config.toml
norm_place = "pre"
positions = "rope"
init_std_up = 0.0262
doc_mask = true
MLP neurons of a small language model. Each row is named by its layer, matrix (gate and up: input weights; down: output weights) and neuron, and shows model dimensions 48-239. Each number is 128 + 32 x the weight over its row's rms, rounded and kept within 0 to 255. Numbers have three digits each. A neuron's up and down rows have the sign that makes its largest values positive.
After each neuron's rows, "fires on" lists the tokens most often at its 100 highest values on Wikipedia text that the model never trained on. A number after a token or word is its count.

L3.gate489:121139126141169137151150126101114142122089146165116117146160128106086187130136116132051050120169118121125110153078116095114111157137139130105092113138104078175124135102092133060111154077134148199177143124141126133115113089188141070132139134111127137174213057141134148123127200140072126142113113141144196148137156191108086139119134186168100106077133095148094154107163197046194155121076168085136127126193121170130106104156127081148123138127067110111114123092183075217068142169098127163125181121128152153097121132146162155095139103160128114147139162133132126163106147115138138085
L3.up489:156118116140162181180105140158122121085086174115135094089161153100082119172119077077085143112130097161066110164091129120120124173127150125105090069176132151106120143112165112156140185116163100088129153087125164116175139134126094125114086157094143206188123147186059154150123133093124118148083153170088167153186163124205060142072169125120128074114107132113120146172109175107171132085131176090168123128077093150118178163120151124132171073130137115127103211150129145137144151100118168180126100094100134171086154106133142135109172171187077136128158166130081102116129163145094127130
L3.down489:133120102150142139104103160138143185187155077192113130161206126140124179079170153135087148174166132135149128168092200112159123065153120099156160136084091126168152091082129092118110189125132121149114148128081072155150084086078107150139146111129147082086084174124130083087130114165114138150157083138116134137094083107137136089182145092087092158130117165104116096128162234121135086138132072108069182074163153149159172103166171144124061111145107125123102178120088077095108144183142105119102167096126144088120126137111151123191120152128125134093159113156051136110133111117126132155
fires on: "on" 24, "k" 17, "t" 10, "et" 8, "ass" 6, "g" 6

L2.gate233:105111173124158137164143136138122173181187118179141172144142171135111135135124117098153102138165124158107147123146123162089165197074151129126152189152113163103146140111202099120093112175100101172123168143168153133047097147145112183208113119200045110135155094139134134163123160111092141153095102110118109102131166105152142157161085121179181049087143087081139166117145123137168147111092088117110100057094105129169134158149093149165186103155062100108075131209115173165121153186152127130131165105137091151173115170144109103130131149160119090163153153158121178169141115162119139131
L2.up233:130089120130096163150129162095090157119114121211125081089145157164160082136083096122148138159099113163106171120124123098208151144150113158114178113179160138110134150136067122142111143136156139200157150111134204137131144142095025116124131153131141163115105121090115117095189129100082097155117152063121096154107152127145159117149134120181063129116145158099125061085117161109216121076098161174142179086067156083150110190090158164111177108170085101118164098160065221133125074154144152103133161157118113141140163157131150102100140146120142141145163152128106155131145104125190066091
L2.down233:075119086172154122132096144165110118157126157122158091120147206108131169110076085153142120066137129155124186099191111099165177111188102088098185164148116120149093139102135141117182073068154132131129124159141099134166169146083110104134160191143131138098091150080119136072150117103111195114088098132155133106164074167145151138079140090105131129072110132088127113120133168120127109164148098133188087149141086093148104151106068113126108118153180170159166131123137158179168118098115159174119145185158121146140163157141133163079063104133102113101122068153087122137208055159159097130
fires on: "r" 63, "s" 13, ":" 6, "y" 4, "nd" 4

L5.gate156:115064138122121140180178112139132088146104121129155158151176101082131113091149143144103158136068132086106086145091143144129149145151131107149134144199143125131113146067193078172088100129123131143142118102187188114126133141166154156177127198099140134156134120131068100087123071113123143128124129109197102157123111075094152091219111132082138146127148170097123102059125143117137133144164099177169136128185062139165075167102184179201093119128123148124104179140176150120158184122134098175132128172143085153142094098133099092157149069150121164153123105143146116207117142143137148118
L5.up156:135134153120138069087124119164155167108139111120141081111121149164085156106111094138143126122115067071158170175084074086155094099157080067148097067131046117105106148114147128136154128132122070187075160149151150074101122168198118138110116108098084134121204155112124100164164091143134113127131077063203159174177119147112108091131073067182131126136119203163144064114139089146136112164154120073130169071169142136126154138121152123120140066096133132120070176080112117098167144140115073120142121115182127136157117103153135168099150115156082157142149112096113144103119057130092099108
L5.down156:156187124120127132111119133161120153121151147172123176145139102115153100123147129114156122151150222168106156071136145162134196159207133127159070106199096144145116141179114141152074189113111138116193172173096112119127147150134111138094091124126159092156057085134143113098151091130142126163099025094107159085147130158122101110160123170142119082158098163159125117095158116131163128095153124161125044177139179115125202135138104096157136100125116124115115150085151102173129102083142154120109119125145179112119083160183145093114120149166112123122081153111119133153095158108072158137
fires on: "a" 20, "c" 19, "it" 10, "ro" 7, "oc" 7, "an" 7

L5.gate200:092081120150136104140101153125101220078148096116081130120134094184163123162104110120127135134107142071103146115112121138153095079107146108133106188080173125155159146109111127129065187162125151183151135119136140127101105102072069091101137132181116105106148153091190200143101096156150092145111167130139185076100143172081119169118125101127089120108130161133087182063168089099158192147184154172116126135104147106177152131157156154131132164146148145169119118184100131066100143104087119100112185141091167151132130110093177173148195159123156130171118121134088125071172136122141116105
L5.up200:108144145186128112187110182175186178072137115107151161126129167111163113144120111114085163116117135143117093157116142161114077115129131151152135130114120123133147195059129100070106085130170107103130153099107116164081139154123146172069166061084063145160100145151134121117113177113108113127130115168145078088103091116119115124153127192077142129158140123133146132142173135135081082096154163140109154141128162146199170130120116069127163107131118185108046123124180127170086173136095171107123152065066134146175122114155140087104149074146123130156141089120125127086152164133072183173
L5.down200:121141151147120068143107101087148149123115154138128101120156041138132161107143149167123131128117105154077121151133082141131141193162146123091176173139119102127107156156120135089133131134111162127135156124152141157174097089127106122136124112091132131158122120069150134085079146196064178168093075084156196120137119144077134173068051096206196181156045098116098143141116120110130158114170095061121081087172108163159075096094139142177141115140132165108133100148153101055165177113127097139111128181137123148119184157154097160148146112160161072120149141093113085147129129064104136119
fires on: "l" 20, "ill" 16, "ich" 15, "el" 7, "ar" 5

L2.gate461:160171139153095133093167150097134089164141140077123091154087118171147179103070136078117141139081132157174126072148122133087102105151128141053119131114161154156099128117060061097131099165153136137111109080092145096120131112142099161117137141106150147148128107156113150186118065082160140183137158123134137110127113091107113128144024137140129154083156098095200092187120159095113097088173110158123146171143196143125149078073109148170131109157172098141129084142143138162117155122069125084144156114076113146167130140177100108109138143199127141197137151131097141145059131125183136185
L2.up461:117162134131169146144127146102149093117112094085058147153154104132122132114117107168148082128143171091140138129156178196137162159101100085096167155136113123150171108117129173130073101173082083108172111101090127104160110089141116141132096143109098166158098110134080123101103151140157128141037102099102116102084135080109159167237111137144137184092101127115127099110106174126101084138150109184087095113123086114162209108136124171129144182100079157106124108133113123107128158151132226083159140186132129077181139119097108160160133089153081125118133152217109144087132056139106118125
L2.down461:151160125147143124103057088139123153148117165156201099117157082154121183157163149135114123070123112141091147130111128147154116136073054061105184105142099133118145149144144097117130134175137130182156167214126150111134120127166133102115144094152099187164061102175147128159138148088127116120111064154144137138107123134094151168163119092125131172112112044149176097157140137119060123082124159173146134113181077120141177073110056168154115088165105107152089144082116158086160116133172118109128112112134084160116091188092109163179040197129103049139150182095137110084104104106156142134
fires on: "p" 38, "h" 18, "c" 11, "C" 11, "e" 6, "y" 6

L4.gate243:154132082131160129069178127186084125141109072148138062086126059179148143120143156161064111135145132120131102106106112089148139159152170147078112125126142119156126153101132076175165121157064103116103122189165095130105138125075125168147157086085154103194080060152115118088108131169142097097171081128125128124160085113100133154187126098142147113162179080062089130115116157143073100127109158166145166130122150100163194111148072108153159115132157145134099134089093106126147151142081160137089175138106123116106123070186163166085158120170112134149119138172131150101099190113114115225
L4.up243:082145090105127137048155093160077144191110103107108104073078140185116115189095142209107137152119158127086107150146185113157135125112090149084120124140153126091155151096126184100139126120110133171153134144073115145122175171135143081071182127116124094148150104157160130104096124172159075147134161127166091122141162175114160125094160129156125134106199102134159122177137104143130090147089120119104109132122111088150145097069084172129115141167088132134117164103132146153145129105076169136150079116155135085088112130104077158112155142147143123144113159142182183072184060130100163161
L4.down243:135105154131084135091127137092122138085117201130117138122118089094092134118129106146170075108150184109161106162140153142146138106160104102085163115188138107135108158164126190092084079148178116114079146144103053025150145176139102135104102156155103160156123153093065090119124119104131158121108130139203145132126162119103119121108084124085165128077165163159161136131108110109181106141121107135114153064157096095141125179126165175126134175149138106128116120046142180096070123139127154062148159161132089043161161108127154153164108179143116072118134183063120098095140119176156057105
fires on: "s" 62, "p" 6, "ad" 6, "ed" 5

L5.gate242:130094115090174137061116116135149085182122105108151204110133148139072117137158056154134158102148109122105107096096123127137136166115114159098140171122142136113133138108081185186166100169102143129126136125132092114125134137147121169175101110169113129137109132143129126116167177119079089185100088132145156130161095149200184104136106116167150128099089088114078167096136142163161162144088040116115154112085148146124154160137114099130175097142149156111167071115145185177112113100094225110137082131118127031109146128104187117186164148150175095103130145112117159091083077168146121040
L5.up242:097093131141083147164142092142133166116114134189090134151100139152126076091067117161126103107112100143139184114111153125133139142193049132141145178122082157100172138139069118152099082162132069128063133146112206131140127107087120113129082147137149135184179094135124118057112072125153148143159071133184146163164162099181136124146111157065156111091144153165085144122174117158127137115196193136126151102089152188126128104112151069123094112141141139136137084153130111005143162119152060129155168077125172149061135134114096153120135135115169084129102165118076157134126157078118087079
L5.down242:179192091085170070166085126172128136144087145088122074109118150111094163118112132182140170102104117089088142124109135107161126150122125081164147093096109120134158147120108141192201099110123145140173120132176156056143194099190189158149122093169156154094147157179117169097094184114153132165095127172179143123216084132152160155146127098161108094130133110141141150114111122078104139118077088114155138114081180131133104115114128162143117091096132160122146169126064131205146081075127204065074104098095182139187122072168152134162136128095144095148135129125156102095172092120164088126
fires on: "nd" 30, "et" 18, "f" 11, "er" 6, "s" 4

L3.gate77:121107151148121179165105086128100116127146142129150077158092137047129127103105156159125154160093125097122173171089109113072137163102090122174105109170155090138207100118172121130098145170134090068122151147177106119106132027125064072117146109108104072065120120106121166087079165160144110111160113104160086142114154138134109116111181155134138128100136137125155199128141158109178119098128191106099155103136118144097154112107107062096102156122131135113104146125136163084075138093110134163119124130184125151096066051148134108116127051111159122144102095161115095114106166148119148171
L3.up77:077102147097172118112117087108156095056158158140121120168069155153121151148130124071146136137139091112079176122110116097125102167117116107139123079104171103095054090101177124057161151113119133152115146082125122079096117141152193156065087087147116082147117113111125136152121197127095115148123080103141099165144061124124128178116162081047153122198133130141087154146100088133159110131183154163073135088221129133151193106147111114159177051112159109085120177168175150069172114106105115146111162096128094125160098121115160164128122135132069117102099143093135092104093107081140115118
L3.down77:114112150092166158146122079200128061191114169108154135141111126096102079156110087134157083076127137154085110097165146113195111137173130072132150125180120142101180137086161112094093103116155149144099134131143162103105116097143066147202124112101083180100157111142116162119159089138088083077161176081138124093092160136176089104144104209141109156142140130194135127095207170141080096135125119134125099134042167129079176100162196118094179130147154117139145110094141129106081127111143121148135164115131137085089136106161129084173125151053115139102126095127122175127142110185139105094
fires on: "ate" 20, "ue" 14, "ay" 10, "c" 9, "ul" 9, "a" 7

L2.gate97:079104151153126081186119147128186166095164078124124118111168089156143139130110166126126098159136091117169147128164054134104188127145110123106087124171150126125201213118085114127114140181120077150135070119097131134117119131108085182142069095130113097116115128163146084119208119104106127062145090105176051140145102117108117102101146140113088149156118134101084083125113088128137056117141161116115143183110086148179187131142095158102116098131163075181104102118126093204144122115128143117075114154124114130149109162154075148154141094157118163205099166068075139046133109138161161156
L2.up97:128132120157124139133151147129131134112186132099135120135127138165136145105141137142188087154128172189142128196160130134109125083152108115129111139140146080193149103045136131104066154172104152103186125136092078135148126114231160159160137144168108103162150147126091123092138144153131122174115157082165049111091096099129094089162111157142164087121178173107115104061104114105167154079096139159136099104133135137134102069146085168149086102145079152105144056079128114100179099117176169144091138092171153100155172106088127185084188155134117095153161128096104159134090176083110159173
L2.down97:147098117149130162125115115173107184128125163157167098125138169164185109128112112146068108055150196117160111121110079153145166148176103136086093167142120114109122156169169120145155063112126132164146076149146184111104106139115054151114143139128119051122184133158154103128136121148147145101112099115165121096119184153132167143119130100134180140158044073174079133148131104152114098183137180129151137118115106145189128176097091110112121185125175118136131086153185071141126111119113155143136084150109159171108098090182085082134099129096140124125096133165180085086144130121190117144
fires on: "g" 20, "ut" 18, "b" 17, "ong" 11, "em" 11, "d" 10

L3.gate404:149179167139136142120119132121153187121175145118157168110115153148088156095104146147149095182123093175180107131168105132162067154083058212144153098213096144097132079100123108087123151131060119173156124161145144065076105112116129141166055170091134162122140094139134092102113102158143076078172116117074152094071060065153164160101139180142104146120118168166183167139123163066110103095116137126124107127071167149116119126128132118140110112123141114074120139153165187122105121170163142157175139180107097040133176108140123093142124164155111168152099107127104131108104160107109116120
L3.up404:124114116099193147101191119142150148107078108068134181151129110066117160123178115095152098147062173102094125143169171169179167134148121101118137077133153159169136124150127117119120172132097169125175142165093171152206158162149072080096102126141090185174173142057053114151115124111110118195182121108154188141127139105173107188141126149114149166159139126162093087078151117147163132099127121117162153122096145133066145115109129131063086141152143110120163113137145111100132169171176236179120113110143108166071159134142126132126104091110150115153080134136136144112124095123116069130
L3.down404:098144145151173162142135147102179144129146194088186125086111113145147144166110136092164113123123138126090117086117151097105080158167125121146139103087117128082096137114141126074075072131129128170172154218133131128089105123142147128139111123090181065150142132083091171158155090104156144080139080139072145138169138097107174158152120107078189134086088140187090134170068141146160106147161141153132143113112128131167110129137154167151136153145172184128092095079128178201138092133069120144098143080184196133106177127152134151189071148133122120144098114114143095079110114114119191093
fires on: " Ch" 48, "ing" 12, "ep" 9, "h" 8, "e" 8

L5.gate112:116054148189099077105098127014149117099168100117094123100112114135155116148102134145116118153114193113151134130175119138151126149183068139176185134080092116113143129106136090105150091117150097132117116128116147100121122133094059142151064165110138158116144128112131119130072118145184128161216150108129124159122180130166099131169146164175148178107137114119153126130131050139113111137165100164165151130101080110210128142099077104156102118129138137083099148098171145139205103145058075138166131126147217101183106161101149146091119213095160158080157133130161147107111132099119070151
L5.up112:154149155180167100123114136154095108137180106141113109140142152099119155174129116151059081112105125162114089130152165112119110128182132115155136165102128174180105164167172200173135097101095117065122087075203085131147154072086135185129086176136128057114124142188133114121078118138116152108177105136107149128128115107160079168120109102153135134125124145141133120129142139146082087093087133122086072112120103096118212091105117108129135132106099097100082106094133153131144060137182095159123124121173146167151124131092162132172145215096085106150174107093146154152134141089135120131
L5.down112:133073133161092104110089117113049130099176134142119102103118194159070149143122150167100185121088145167107152164099116170086134108173130105154115122142137117082109170134127150092126143085097191139129130189133119101152134090187120105110155145158125141128138105109141127143059124148100125133120158090145199138093119114093093109126128107095092154139120128122117164094090134130130123143180127177068084187070127112090160186134117086065141186136118133089137087176103098140132130150115069112151096126117107075144117146098108144026182088171115063162120157129111176076161150137134098117
fires on: "ic" 34, "o" 14, "c" 10, "l" 8, "ut" 8, "or" 6

L5.gate488:109124132139100085118075118034174101134150099068130126124088164154129132058122164097127103084123115086127133185154131091109168154122128148149122114157111096066146137118121146138101113117087108167137083132068130092092145135179121109142158148104107182137115069099163116112156191174142063148171094162089111085113156112118202094083133132113062209116122086173148171182160105149171131119106153087117110125146095183082159148149061078078094100154080166163115128136178128189158126160103080104100128096118122191122172189098164139114135202126147125148145166137156118137101111133072088182
L5.up488:174103166130145149154145086161174105083182112126133155139102140143128169138107211120129208127116117142137118120105140139164076087099117128135095190072147172086073125090159135123142185076124133135129075173110140182127120123146135130102062117106109117143112135156133146094155107099140110083100105163105129114186130140148063125181155147116187126075127067124145136066162182149131132104163088117097134138142099150120136094176135170146117116150100060136104142116137122143114138166103075150084114161069139160160117152170111133165067151118092071147123093112088144106133045148093124132
L5.down488:065150143181082121065091120093138165113171144088123121121118181123113124111097136087102096112100136133174120074135148175135149130075155121157121096161153098133095090112130085123122161167142175143066068202080114162142082124109091119083198173150087129102133052141108111125178160155189136090157115109140093074134132111164179116132172134119131156102116174140124175155171106190110157095152149180105138126144111095096148099146091162086144109152041082111097127149124104152127127158097103132172102155143161117111115119155061146108126133149141126190222092182151093089143148127173106147
fires on: "n" 35, "l" 18, "ap" 13, "est" 12, "ut" 9

L5.gate118:055129157101175111102090148098103116163154083086089158164184125152108180136170165127104142145133085075151074122150146117163104175098122107153137121131102118135072118191131078132129100135154068176099144085160142100066099102170124116136127078126186175129141126134102086093150150170124151097126126114128153192149095176172143064149163164184105153171080135135149123135194134167165130122141187134106124131142136143128146065169134089142191133116108119143154124158127115120107138096139130177148119164108094144141115150088123134090121100116118195116123122155201110125124182061153125140
L5.up118:100128121112101139119201111137165125103134124057116125122144145118107104168156085139102106081151117085090085162122127088177110113164135130146138101087110166155103118110141121155102058152188084100185097103101092100129155109121083127085162078095130128118177178082101120118130113151040146148102173108109103086101109189175120104179196147115098160134128121110060108078157167136133102136158143124147130081132092219108160100139155094137149090095143095127082102099132147119114067121126129089150107103116147169154162144180187146090181139153147125184192132137202031150093130104077117177
L5.down118:093147107123110089099088154131130139174138121182168149051106081147085135127123143118168124126092117131149100110149176117126115138196063169138117114143107110146129204181100141074070126120184163135150138126106063135114116109117166158195129116150146130162162071098130128176105176115142099089123087099072163149125098164142117145108147139106159169133081128160122171163150137124096167133154142136147153128077137159118092114086168116150108145124122127130162109153161112194089143134140102120099079111137148053149128111132118109168095088109115171125092189129111106054111140123127112170
fires on: "t" 26, "a" 24, "is" 15, "e" 9, "ut" 8, "h" 4

L5.gate127:141115113072189145141130141106100191081083120116121115094121087195144158134160119133113172129100124157147144116153115177167147179103141176144076091092155143152128104138078101137106145118101128150148136158101083140088095150134124185144132106124174098124167197152114168114090146101157158121118136178121149186110080120123089177154102080124160150142041174124125119130131165131172117205100233120053177144109180146140225128128149110140156141089070082146170102144109192122131146086096202149140094138119142067173174133138159116149144111118160165114114144104121125157119165194108104107
L5.up127:119139134129137123054118141117129091134188109125023124074177173163140175108068150096128163140112197156142095086145106155092071203127134104182100072145166076113190102175125138136101171145115176121128070215068077129158111062159164178191081152123112141078121082099138099087116131149130103074075128154110204146146102139137090135065137108129171140145116158124098156144117095162114134136119138085075184129113205105133169172113107127125101105096147089124088155153127118134093137129133142113119139125078133080148140132136123116150110095065124116155149142164116107090121077175138108088
L5.down127:124149089116196149155169134099135178089130146101121172129163110171156088114092146167165102148120122095140111147150114098158111158090145113105167119116059108160092157161117140144124076121156117131176156104131081157117077107149110125114070118186072107151057125137197221136131097099195165134120084120164103079124128086165163099091138159181155155158154131066126073129161135102160159100118120124116119112128102129140114085096072168171049112106072104098117135112083152131105101125115148118125125139202086143177154111068124134094122150179092113100090143148083135159102146141152111129
fires on: "re" 21, "ch" 19, "h" 17, "t" 8, "ow" 8, "e" 7

L3.gate243:061116132136067172107074138093171126154142091132160111144154145144141178142106101103172175160132117124148079163090130148190103161183119100135135066083101100137128145160168122104134100186141166082112094139049174148192114105091158163189123189048106118149143138146078161134090137118170117098140130128145128167115139139109152091173151118106109147103139131090171088211148113167160124172148124152031129162114119113127134117142168171139085110134136108159148142157092070072184099153080127129090139180168158136104156150147117095098121072137101110158152110174109116140102099131134168108
L3.up243:170132099119197157096086132141142130090162106110078176111118094103098186131103109121191150106074119180090125165131129168142106147126117125144165122150128083104107092143086144113163134116148151104127112120163121126155170123103131088120145106121068142098113152166110145155143060117124135075114192190110100104095155152095171071111122194090092153123109186096153112125130083141126135116077089161176121101176132137116110100108195133103143123161114096112173154149118138106114174119097133127050107204127125069103161160156178156153112119193113100106180133097151089133118117146096151048
L3.down243:084141124160153140122076203135104073127160118133060097159150140133054104148140132114098131121121167169161088099095169091113076164170108157130146130110158104166115097121124130075123108132118135105172177149150129198088145123105180114144130156078094142149188182122160151120142144148147120110137172160108112066141097207139112097129124116135111087126098180116124165175116098161088109099189066183042114153099138169139115141113171165116128075135147113092185182131091131105111097063097162141143163143140086118138112104070119166196118103183148085127085128096131102088163142178152216164
fires on: "h" 43, " th" 13, "th" 7, "n" 7, "on" 6

L2.gate23:162125118150138201081051157043100077127159098099157186095123119168111125133094145190063147159128164164120084156097146103154130145118165129152116119117051099148163141114160105118128131130128105089142140190080121120178080181123131087099076157088103158109105115098109163106110109134175123119101161108092106120121181109043116117062131109149127078128138168089115076127156085123146151151115194121102110117104073113163099119105151186101101139134119138154121080156087125103180075105164069149141148190191111189108165122124129144150148034151112080122176087158102136166099156097084144132
L2.up23:198109097227158130124135170121137113077099058081094113181096169064130124118137142139142130140063100159133171122128070121165053148158155084136164125104107104140067123170143167096098133143161122106098141164143158071167105093125124153164192135167117130119151046125147118177100137098090173155096149156098144069115125126112133101132125140140095097116162122084153134086149164101132149144154072189108155158127173097089097080128174149159085132148148106066120181093129186086135113155114131137150118163106087200091125135113130189105167084167061127123108159157104139102122157134174131113
L2.down23:138128150141121134114205166153147155117137082106072141126083148163100120119158111170102131172125105109089099147123103112162117108106106140148097146108159106109082154102100087099169130138130088154169185189118122109123084141139147100155110135070136159070150169145097112140108056203093127143068130140118140162162143106086140172118141168077131122102112159079123161159156123142135171143134122181167071132172141131143124151146148115139133092200117126129104092135108154061193136072105079150149059140168143217178074093062147174085173133146110122122127157116138148113091113098072151105
fires on: "e" 45, "h" 43, "th" 4

L2.gate193:156154119135122153108204144126175190199097150101140120129063116142146104133171084180040139141120133135115144133120129137176108129156083172153094055127118126137154095116101118129106088112082136138172223144143130108139142143104189129129133145084107111137130166107109180171156097145125098128125132166067086152127191113083151112170100133164096182086109120165198117080108095079087170081171142180087166093095116098110148095138188146131125145143092110152068125117096154151127094100114176104127076176144146151102157125185126132117112105138088076176103176106169125128144085129061166138
L2.up193:086096164117139148156117176157114166136083141124172118119133116100015132091143110178102124187093068129107038139079111125133153193134165152156113112134088140122164104112147135138203166117124103154100195160168122143190125150095086131105097114115068123218100135099121109158133157102119106134142129154086130161206141063104115116119108119094173083117106140147171121107138120067143175128132142140129186084109169066129114129145151125205067119109153090140131116135099130129126104081122164111134141109163119090115077115114129116122097105099102177166136175165098161097130150100093173167
L2.down193:171152127138124178105154140067152173099102119117123109114085227156127108172158167099125108067074097162115126086123127111130075159147121152131107041146160134086119082128173125063162144103124144135202108213117131093140073167142138126154123111097133136075168160140127211149145078099183102118071108143089167087141132120093187117151102126143162135136022095157138123131128087164081179114183127178092120126112138156117082107122134124124160147144167113155135145081156153115151056117095181160156094143207197138103053134127124138133110145116141142135138152120136110110117094093125158134
fires on: "e" 37, "ust" 26, "h" 14, "m" 5, "y" 4

L5.gate158:093089124098086141123077144126106153102060171111177126109150152219213065138073086124132108089140125130105124128117185150081104094106119194110127119103146160131167121127146088127109122103079169165088146099073116123129132120137106141085153130091107206103166138143110129133146160113153071122092118138127059122081121137084067153152112130142140184114053144156116133148149175158165123086116172104162123128134127160135095137114140092118149131122110126136071105144106168132159158148143051159121154134112118146145059101110112203134198127045105107155143131153148096099103188063103077124
L5.up158:143086145153092059185100163158188177114046134116104108158161138180132096142135127097092114122181128127112114091154126130122139184093088109137117109171142208173198187100103131121066131155139120125134155123118164138055116071152149164092156143093124128138078124162124102151074130108146161107143106114109054110133131112129132156090153104141101146093153189118157218129082156115158054095161103083109116074102131157148082070126133098113089083134123134115104161149143096136109144142122136134094108195175116143143165205123086121069128137094138142182072106116074114090141097094091169150
L5.down158:163095140121102126187120102150186117158106090092175129118144068139085102155092123142112157139130141108076115170189069101145110118087140086137083112125153116080047075058162121104118136160136032114085089157139146152103189143057104152168129134142101156133124094069083096108107088171137129148137183094097144169093137131138115087149084088117181132073113134112156140178122139127105138137162087096146103129122085127148034195070146144115146111136106104159147133169106119085129087188118131134121113092082097152133153155159113131127151137082117106081116127107128116116166107166105108113
fires on: "el" 53, "il" 11, "e" 9, "l" 6, "ic" 6

L2.gate342:149068146101175144100142134115167092141143099130145169111121138105156179140168115118174167120138153138095165151137100094076086074168143109154116132123106101138087193140083112097128121162175064137064171138090122118119139124152137131152148145106122111166061114133128105121121102082141112125139140149082140160083095139061121135155183120112104164124156166136138143202140191120092118179137195202078162193148090204142139091131157131090109149206135108102156111102126111159137129162000101108145150142113062112079077098112091137134115139074119156128052130159148158133141173055190112119
L2.up342:098104119082136156071146133138081128114130105178113150122119132126115139169131107051157124090118131109085094144137063215153096165058118105130112127166183105072097118047152127132135112103079109139121149161101116137161163136178123170178067114107124118135093142073121130097120118109069156112106116113145129155108107150181106107163133120105139137172155095089187107189103137114113132076093112141106103107155109124182144153086112148068175128115116130113092147092083067142131104095122199125082122120176100120143106149196183140192105124103108144109115123136159067133145144060114074140
L2.down342:078117097162120113130098092101200120159150130099110151200128201094205161143130162148143114163164164144150128175143125125126123108112112170139162124139088167058131177137099171093106131160147156166168142084141106108122128082094180118146118201106105139141119147062120138096123135089137129117154120147139068085158096184077077130126118198086141158133150101144119094131111090135119077114151102110123137148152138143121123134127186122137129132138164125116170111139113137123145110100089172125095101136072087082111129094124086126171082113088099161179079146146117138164169144159163122125
fires on: "m" 40, "g" 18, "n" 13, "s" 10, "th" 4

L5.gate247:127111153126121119184124113160101152111105120069157147099112065121161119101074111094143101160114137163101058104241088151139183124139088141150104073156170090121021100126127073149105149142117176159163121101157122121121100132121104119095085140101139103146117139134113102125123136124152112124057141049103136147183167149098158141135144125118178131098115125137128099138085076119130130133138146165134124131090119120103092182153112164113072103097104186149113117169070191129153159136104150125079114105115111064151125058157107098134172115133096152125096075144151117065159070124132101108
L5.up247:138133082118126122146075112107121131113141144094128116094189133118091139090158134139100191104146173160193094154183088073122046109124216123136106151130117091110140142158118128119103127216152128140109123143161135143134167120123131181145126139195087075125116129143135049130161125101135056124116145085088131116164079114098111090119085104114117090131077122141069155139126146143135152059163158041147113150136117100092101116117069142140114153116134096085101150134142118122130126142151136168110149174093138124175074117075062049117116112113122129158097158075158194129107140135158149151
L5.down247:123145098130135129128110097130107173087107180140081129146125118128137197053117081116123117165129127155123096116184151076147135148114093147101077119154150131174185135109110153144077203138130169119123059164133125077074079098110139174098116086151116112162082118141115079061139121131128133136111087130154092131098090182174140114178184135144158051093118098170079125146107129114137138110183138118106140095189140131160113108172053137165148051152117166136175124139165102107190201126095095142144121146129084101136155109101161063126143162143076109128154162121100151103173110094114146074
fires on: "re" 42, "n" 16, "gh" 11, " as" 11, "3" 6, "e" 6

L2.gate408:122098120129145090080135116155147135080168120106101105143125090124107077131138098055150085116145123113124152163120177092093128104141122139057174111087122190140174120108176103134177111089134128094146108095120175135130167114128044160162095126137115126110076146139109095148139075118120093081094094081204174076119116090125118141131134166140147156083155125157044123119119159134191121098208122115138089129185100149131112139146111157069169118090102143153097109083199131231135102137159116124089101131146066133170183126082190058119182147132161113117126179071075133149137139158103123200
L2.up408:143163076194087112170129121093159112130133121094105107075165105114137115090106127122124119068148167173139201064152102147197129126134129139127105113198140138087211148077148082094106137175131096092186123162113157120166127135083145104179098185109063149120100144110073069173124082114098148157101119158207121070129117063147137180116129069105121170052156148114089127105111071068136079136148142131100129106112126131148169174143068134144142135135129166155163093146103126138139138131147122160096108134109076153154169175130123135113137178176110113141124105186120111110115127146142110158
L2.down408:121147072125124138160115100046085200119178077125131087116087169120105079139156148116138106119182175116123176061101110154108090132132125146119032099107108039032156139114148152140179143130141150153103164170133144146112139110163110072086119118127133071166148123097128150122156173132145171049136126052135130111127134164159109094111117118128124124140095102090070155076104146148121096096124150162116141121120156137156191139078127123135122127183092070116114096130149158103089181090136187114140107164116123097126134127123114172131080108083122207114134096144149137114173113121098132064
fires on: "ong" 30, "b" 25, "g" 18, "est" 10, "if" 6, "er" 4

L3.gate296:083210072165176140108121134143154135200104110175108138115143051159064111115138101124077106072145107141135150185146142070144113138152144131124096122185154133120111077182111116115120136129178136144093153123118079094163067163126121066042137091126112088166118118157165078167090084169172188159054139096139095134136201126129131134106138094098083117139183133121106112117183150119096080137095069142125143115177123068150138178148141136179185149131157172125077121121115124174148135109135123135194168143095116112100073108137131129124084154139128114154136151143140120101160107124110115157
L3.up296:191182108187169127125122130162136064114073116136128116127127121145039126077139155168078135064166141108144102129110129123073107177138147107113161158153154117159120147111131147109158127115152158161120164149084128183154103163135138125058158100141148172144148103189190106139110131149119180106048116100113091093102163120150122151097138149120132125112107177078102082138123147109155153070136056191073087100202112090130079186144111098148208105149081154170149138146104137113138157131152110096152108170140116104143125152118095101152118151140156147089147168179098081117130099111086065143
L3.down296:116090211162170154100109179063111126063107120143118169092168119185140150075075154119152146128135189121166130086097121155132044125139097063120130151134101145152165150192145058115154123120145121118113085093158147137182125164145113173098134097109142147131138056141111145143100101101164231115057143117123130130109096100135161149209118171105119110119140183113109107150120152183075169145135099104104114090164151097090099133113096184153168140093137172075121142060139151153084033101116099105148097143165106092200125128125172129119057129196145113157142163154098111101180146118159109207
fires on: "n" 20, "up" 18, "ad" 17, "s" 14, "k" 7, "and" 7